From a checkpoint of a small transformer trained on Wikipedia.
Architecture: rotary positions, biases on query, key and value.
Training: 2072M tokens, 7905 steps.
MLP neurons of a small language model. Each row is named by its layer, matrix (down: output weights) and neuron, and shows model dimensions 170-340. Each number is 128 + 32 x the weight over its row's rms, rounded and kept within 0 to 255. Numbers have three digits each. A neuron's up and down rows have the sign that makes its largest values positive.
A block is one neuron, or neurons of one layer that tend to fire together. After each block is what it responds to, as a language model described it from the Wikipedia text at the highest values.

L2.down121:164094128134125090109105143128130146101146133190145115165145130096127140134118137091060150132070146129120105155158091098059146120108106149125208102077158162167189125120141114095137101138164149122169076092143143111138087141145147140141121087119084063146128049161072120080164075134120159147118138114122149125144139158141129129128136171102102130131115144149111145091119157091103148139129140131119102115125105120087158093133141162086159087158165103098093071155137169124084113158149115096194160118125137101075135176156
L2.down717:181057105139120128180134106078163124074123110137102158147158127092159181110138139160147164154106191162174096147150110187108184221162156094097162170077105124127106103144196123104080145115144123117101080117100141110196087122122101149093129064122091060076169058149165095143153173138125165181149109072102098201081151064136137101083076177181191104154127149153152136147135128111127157113144108181114164051108082122148144103161104112112075128120117100114117110110103162098148159196094078119153175142167065130116120132195
L2.down883:116208115108130086126095142132112176114136119118174129074109112107142167145129114110125112132131124124145124121121049119111084160165123133081098170094082119091180056111124159143114105110205130106186120159203135131183144094147115118095139090161106023111138090131148154110104117113145134136204160175061153089153126102122115200135184093143146127172194124114094172121181169083068106161106181085150141065132065108135154000169098094130106102152164108111116054137147130103123057133139206123166153196154117090125119137164
L2.down1271:163099123128094194143107134148126196127115217100175186102089140141137153163076114173136095101155094178171155155118182147141104178161146108148086111136112119167114110151122130065127091115091107130140150089071144099099133099116090196162120165112072131125130082122130061128163056109195127156174127130112179194137145105145184174085153147144172116077117129120154171116128159106173121110070104090167111114127110109125094148168110122173171165127053138113162071131127131111193089075129116105157123084171153180110180125131
Noun-phrase openers / "An" starts

L6.down5:113093124105141147129124107071117117105147106106116121123140163080064165137123212094155124089124111142148198140123105153088153137145186109114106143104169090173112130125097194110124119153154180161162084155129091101124128105053118123192089124137138119071149121052110183184184133099145117130127153102126085129121132113147141076190122167121111138081127127175106128136115093122140139147138108168085105158121160090083095151119138124132091114153137158148107144089106120100185107131157156151147065127101123101131154101163
L6.down221:117096113090115152178127172081140125139139123094117134154135157130097137149147056140114166160175121099099121092167054115113137126145144059114133156127113152156082109143165118101107119124124112175208167091103132149104134118156104127165180175133139192115204125130121106124155059154141067061122105110227078144095147156149074099172153192113130142180166120131070119095094121216204146075082119084128147120136162165148118158129101065110104151186174161134119150156150158096111069112124151114148122101127158080108068084119
L6.down222:077126126153097117175091123150141201086137052149102153088072134139166088134149113144160151199165106060185076130095157130135145072106126198111087058117152088103122088169092181177150147113074167130073118117118133121129129149125130099208143156099111083098135121173106112122098125062150158121094193141096117141116138082128134143137174125116132165110147126111132131138116120129102148151099113102154119145126124112196133144108117109038174139143134178071166131187172151118123145066125125113145099151164195131100104098111
L6.down233:141165113106196139124086136144124084131189141140085128109101136160108162108124162135117083149089097118095166109096108112133149136154131057130140154116158107105181138095165180177059124086087147090105092124126059118130131128127143135136179211130101141147163068101139111132118085146067163129101076110126123118017127092097114070116067119111113172161134091120123128168082113162147178135108074179076123132112063174185138136140136179087178166201082191142122095128169120137114147106155119115158159123134105071117107157199
L6.down254:192113135171164147121140117158131100099101155138182164200103125095166155158170133114181104159155094185108153133118235131117123100098182118128105120166149139117095119113172093115152106168154100131128164080069096078213039110125113106165088103102138088065139083152152105117055151099127141073093163136140098129070147115121090200155196085156188136100116121168129130144087172151113148090159187178112164120114057173095148101136111144131102155122088107137079090142136146140190098116135070083193140159068099143131135121123
L6.down320:136127122151060160107139148144157131107113125138136133166137108138164144089140059099115128132147174044147055109103072129123162107119105150160196144163184161132074173128186093082116154105182158047097160192104158139148138177118151118127163173099116125087141095189172140142113156059104085108100146144084156137158121113156191155156079116078119137128123127123117139083125128115186095104097118139114155149173147132150083184086148142136189134065122082110163150154150134155146162171165116156102087165102183121102185182115
L6.down352:165176113150175162104052133085139081078142096140122089152117201094089142116156140123144099151126149065160132089117133109146167103068083052136130117125077067122140141139143185115130108190172167139123135144157170125114199117138133124104150114158140155114140146119068122084181152130159146108031113106096175118119152079088192078166133116199124154129132153159152118162156170150176201091147103088148183140081087150180101255076125169147104158131182147115121141079156111163095153071127133141144166117113114141112146083110
L6.down446:135126133097106068159098192081151116176122079097047116149120104127101159109105090139054144115118137142182128126137100157118098128097133087176176101164207061140112110150110109166130184138063154163104132178133103120142087105114097122103136105103090120130171109186149104133120162131089165119120141144125156105043165126155095138157107185114100121102115073132084153156139104074170134100110071113136125098109106188181098083122086160125140140111118131125133126115123097167126158121180146152175144061093136156195182084108
L6.down508:124160095156117107139143103127120086096112102095126124112112092104161175121112116180114095185095103136090143158109099124089128142132100065114064140106097112182118114170146143140147083138088151140120110166128122145124148163112142100167098090170166172104101230126165040123079161108132095147082186124120128161147148113170126126166187131126086088131118122109102112087185161108126129131162152135145141126155118146174109180111141091107114124181163100124127153164163122114136094109142127143169079109169133153122120105097
L6.down520:168149066132119136131126139124083130206087141102117087156133147115132114132089128131173119114142120120173136108096117100108115125101121120136158147083168139078140127171159089130067147127138130165137102119128089095142137104167151096119105090088141067108166123119097102126177130148152110144105095110106108200138180129090149150188116091116108120141117126146139098141145152177113060141150131152130076108119146103119133100121141125120147150157103137108116119172110145140147090113115088086117133164120041131146158138157
L6.down531:065073104139085145114157195146087119070092116119115104129147161094135103097120122141183134115144145041098119117149111093131128112085170078119146141145167093148165162129173152065144127121095153099112112138130101159138119098104129089120132165097146106146117163100183129144120091087144143111000155115117114154140117140155143070116069143091091208099144087157090133167172131089143129129104107128114112158134128130169090255068208134116159108102152117143136154112167146103109152107156155136155130111137111084160129085135
L6.down579:165134094135083063094167097116171142080177133121075181129164096116197162135142138141145136171088224153183075109159121146114120105104119132177148150164152130120119205171086124065102154160155178079078152138103095106175074135162068124154106102120116119114121141110110165098142160158115097121116049111100112112169193131146149148126127134120159151109149174147138109122118082146125154086111132145136113148116140150062155150130153189117056120161076149155113159097102158029138124149178094134110103171133125143121138152136
L6.down941:080115160192093153109081095092095089107126100158088076095139138154124176120128164128074217126134106151172151141096154111151137136131081108140115128147116163185142065064114094087149183104125142138181142080149082113192087109102187152120167113094121169161122116093156146158159089105110153117188111104129133130187165103153170076083097105103131121186177126126106111103107146113124127105119152149147130161131122117126128125129122127164119082141083161098126148159091119153126159155090189164118088071145117078172149125090
L6.down996:066162082151124133175117129132094190130153112143144141152108074086177122176110147106130168094137098080104152130154170081151111146152147152130125120175104151152099083143193113128174110130100155051148144080101094148126148119155162082091104101116103135067112122148146143134142137010110179098059135141109127122116152111094144134095101125113156115082130135169077146121105165166117125081088106104107099164117126176167073215113173131044101118137127131132131138170139095072128096094131102041136134138131158125129167183082
L6.down1213:069102075174132142137214117165150112095175142103163137146112084085039123102175096109091075141183115095102168101088145135177088114074104135136095073127199137136143084148098119138133158136154155141148160093135109158098190139192132089131136094194113118136071150175168150135107134174081156152142128126190083183122135120110128184113140078105094116166151093162080125167048105106129091186096181111114147111164137108096139171149148129147111140099085081128167093159174117091095069100147142178132142154183109144051096160084
L6.down1307:177157123130112131156113126124053185136113181134107122066142150147145178100150175117126125082157176110103128091075154143136130147114142121115177086098118100104159123146092122128089080160079154122115144108111130112148167112119125127107125132157131052163085114085130168105173071128120165165111135094082100146096148146044137159149113101165136156086166183146063130231109106123184137098121120120109064171092195159154098171159082135103129135178152168117169177125084146175082170081141086084154116140075173104094150146072
Inside multiword proper names

L2.down158:077115207081091159141056114149121155141157117127169080113155090150115181106102132088094161181080153145100106103084115100154099128125114074139151126171147139147066155125180119141139135108141110140159159101080214155150112149133123091136192084115164174121167145156075129140140105125071118156100114139096116100116120115171118212202154127070180157111081040112115141195138098108131093182089120121145081062100142124115144040084124101093086083111135158169123144148141143183063125090161149126118113074101109134069082113170
L2.down328:091204111085097123148126119154200131144141110170075139138145143091117063146091158126107107160106107072111099137173092132091143122178126159074137070083192128158113110140137227142093088170093111110129132133123097104105139101187103113094097128158142115178124152146142108129105130119126160112204149143149082068114090118093122137115144080057085094135118113060126141149079112053148105110085097066165199111139126132140149080150148117104104200093159180138162188166091131169163092100116133130145094107062161143146113162113
L2.down454:109118126192092137162078146110121111158072143178080084151111113155141105116178078142147100094110155140168117059150172119125124178135123114109119088172107087221100106148125069166169132170124118078141152121147124138142099164112104127087132153134152113083140126076078117154131156120112208091138121170177187144163105143165097173136134108154140122118138115123115150131109152142183121175143136127131184085149077121193097141105175116140145216152145162099174142176157120131118131114140135143133138069084128083192159102089
L2.down480:147188130142103099167149138123128161160089093165176163160101160142137152137125128151122095090142132162131151125159105102146103101131120133130140096125194118124115102137101048125148133050152078135162090143108132119170172138129113094140143145125110100137124096221137142146145151119147135133117172165134143163125136195074075112183090099108100137152146165103100067119145155132138112092170105123138143098154110153095126090150137115129170162108121173082178112129087109097066092098160127096086169040149078148169112157143
End of quoted titles and names

L3.down1103:139137119154135116148138187099107123110094071151098141121148114054156100140132088111104164131129126111112065118124168085123116165152132170119113153146026114137070133144168205140134140111110209139101089170157127144146120151107150155096067152147133095102063092101123104061144138082113117123148104185109108131113124141156141175114095197120169148157164038118107129082102101140090124121137142113136119107120078142144076112153133113114130107100167129165115144147122160217130068136104088099155154099089144142137130146079
Buildings and their locations

L6.down324:171131130120137188113120081129087122168106109194105196099143167131141158139147125131126102120160077144083164125149158181144105084079141137122097137118171130133079175171144146144084113105134140172116187183119118114150127101132064147104069152143118156152141190163041077091109151141175100140126116160172136102135088122110167121174093177113102176135093111158109080115128120158183104063096115173145181141128130163112082134098087133130160172156188158131088133110117134066110101121107115130117113146121118157117153160129
L6.down354:155142120136166107130117199111105142120066158149133102201131134118162161094155161093082175175157093113122155125109134108142087146125166053169158069101162069117112047121140135122170123072098091072155176133114171081131080163163152129133093120135067139126092166082107130124142110143130157167119110163121108112197136057105144105102095073157164116130175100099098142124103163084128150125223111117127154119103142116157148000143141147119136167127136107127186114181097145082098147083100065185143175153160139151141115128136
L6.down432:126158139066172135181169126076136168102126195113124156135077116112136125157139074169083092163139185172099115119129110108096157079136137132103147061138092126107102131120114160089157155132138140132087128158137178127157152109068103156138109100133141143124135162073131119156084141122112146152132133098142133168113129125118124185144122146175117132192119209125087107128135118162174076151131063116139134183117141138103146133112106090110095116086151151109156115122193087128100142166058131141138072119148069161171149129104
L6.down445:147089188171126116161110149102132138148121149143119109069139139111082130029092173117098118150125100085099145124131129107108067103110096099129127107105161177144146090172104130190151135125116103146081153138109097172166152140123118145133165147167134008163117093115131149127101144052138104127126161140108113109050073084070151126164137069162194159116158166161131155098130122086132086105123149111077099087094093159108136042154109142184100100130127122170144168109136166140102130079129099099117223156141116079149116155150
L6.down490:135130103152141168143076124104118115093115133100132104111122175126153141161110137110145078130099114185124158129143145146163173206199077105114131127171160141139158079135132162149133134130144110082108150060180119151148146121101129091164166157159130128123157189080149117099149159163155129062149136135176127107122163070114109130133142095140099161172189205170120173111065126087153115153196176130120128157103143123091154140143107136125159170117112157146170147161110128130099134139183127129168129103108073109095127128148
L6.down665:130139095127115186164137116157120169103117148133147110171158139160120139136048147117109121092122189096149152161094151119128160065144139098110046161142152123088149140119141135048132193074134160129204126141190099157119116171120215132111118148070099146086142112155088192182140126138112115153120175146135081126131118102092139121129142077098116131102092147132156118116131144140168121194205123098087128071072143107116145103120150141135069116146091193166169140142077098145108097143110130162145136065117153095093141118124
L6.down678:172114190183082074198120093126125068134130123067096115104127130141124143097172151154095166134099102103069150105158175161155169160099093095143109097122172124043158187184181101101181126153151118111124116144135083115105164119142065138119080097137144173115091109130149106093161126130127104161087130128168156152159136133125139125101214222141142118165130108163178098139093109093114125136133111079106112188120138138061071132123112168112148156097136112141183175098120138089102146142118141148087144106125121124162099157091
L6.down695:129099142074173115135088082114065119140082127124112082126124133074127130177119166136079129191080129111138123120113170146148123068175120098119109040149167117085163089135116155188104134137177190117119157092102117190181101097090142161197147118194101089174117136106149188133137148076182117174164154118099128073118132150112147132083149036114165087165165141113191139124066125083122161174090194139084122153106135064078110101134104135129167166089113116144114075077129097091078112151123096144130141104170095109101131147111
L6.down703:133151128105129115128123112100125172108103141136143077098126118109111126111174062154119151125183120156161175126132123100183128096118116120094126108126156147107149121101105178144096123151121126107130087135152170140178203123112072151115175082119115153121136074163136148098128123137120168170141199138136098146136161100150095129129097130095136160105121178179140115074171191173089186132133099138172170070114097153162162111218132160126123150134168178099095099098122075120133116114136202140138138118137127187098179143100
L6.down712:137086064130164057082108086140096175109165171102165161178108077106107145128111052075148128116137113105110114103147158123120129151098081086116125134100120066190177087134126159084117155111105088127158099128109139161159143125134089173106155078154172175106158146154130123163134124125109092145148104148139090135125141044170079128133080191121137097159065125213172118101108143145131132113147119145118105098157078083164162131136170183138109132169146095126152162129120105123105127103063069182100122076143081105160131106111
L6.down745:126156107108046138144129134098130102125105119135110138140095142196094090110107143110127080155133158127116122150143098187181129187154100136036134157092122089144157129095177142108112122169071143152084152113158133181069188120129108109182129144078134157138154123144125100182160072193165135154137141150101139152106128177143112138143121145142102162117093141147127151121111121138160157126160083102128128140128158110135101125182075134098110167094126116157168130180093202084121097115122134137162114093134112203105127121116
L6.down750:128069114139121151083156134132128075100075111144121146151131129100120154114136170135129094162150089115101070188115159114134133108158112160134117124136147101088114114104067147104136142212115144106145175111060077081097157098117166113151132079091142171163067104118146158167123140096189134160113153069158122073102197028132116152112149201056115084127147097124133132150121083156114148057161138135169059121103161158033156037155093081144156127155056114150084138127149131086126159118136053153069121159141091163115106129167
L6.down935:114151152114126135055146192158144102112056109102153129172119074117137178071133121072166134093108105092130153201119130100180189132084095168156088117106193117138140127156070124105154098092085150160191109120181166149165072168131138194148157171155124113178150106131158132148092143093104090127086164138099144149082105047096169113097132165121152195073154106187141101076144146114122103130112144056144157135109142130111118139093149087164183158112069089135161107130066121109100169146130023082152098105162103147118125153093
L6.down997:117115143091135131123155141170130116126109152158147159109144163137147151093091132198084143105128114128138095089111156172150124123123138151147066120103111135156126118159124144132121169158108162102116116136075156102160114137157109126117185140168176156139117120045101089101098101158148129135145144149082220162088161115100178160122087130092155053162103130080156078139113151120139087101153155095119179140096138144132131029110139156094120114160149156097105109148136116094140152156101134130166198140125210137130122106168
L6.down1196:153103143120075099147124128142092097200096130100108071140157144089109168122143099116097126134086117130194089123139165174078073135135126152151098093133114146161129095098114149137099151098073152165138178087189086098146101135089124154105139083178149108200117110074148143111107164133106098137133203143187120070156113088121151163129094077095192162116161138122141158178112061063149113156107150133115072158140095105139145121130105129129123129151121094146113112122115134135077118117119113086037126120088123102150120143108
L6.down1265:123162089136081170149148134132083116125116117150168118143125136116067134139152105079166144131157079073170125102131137135142162182113081120121068084101142167145132031157079144106173104102115194131069139107152078118160136059165123114163097133179113094208106137124141139138135161160049111172151097149134159133151158114108138119138160135085116081190114125100116123118148085112147104125104094139119157127146166131115172094122145171128087114121093098064179118129108129143142144155115169111106129098173142100082109101101
Indefinite article "a"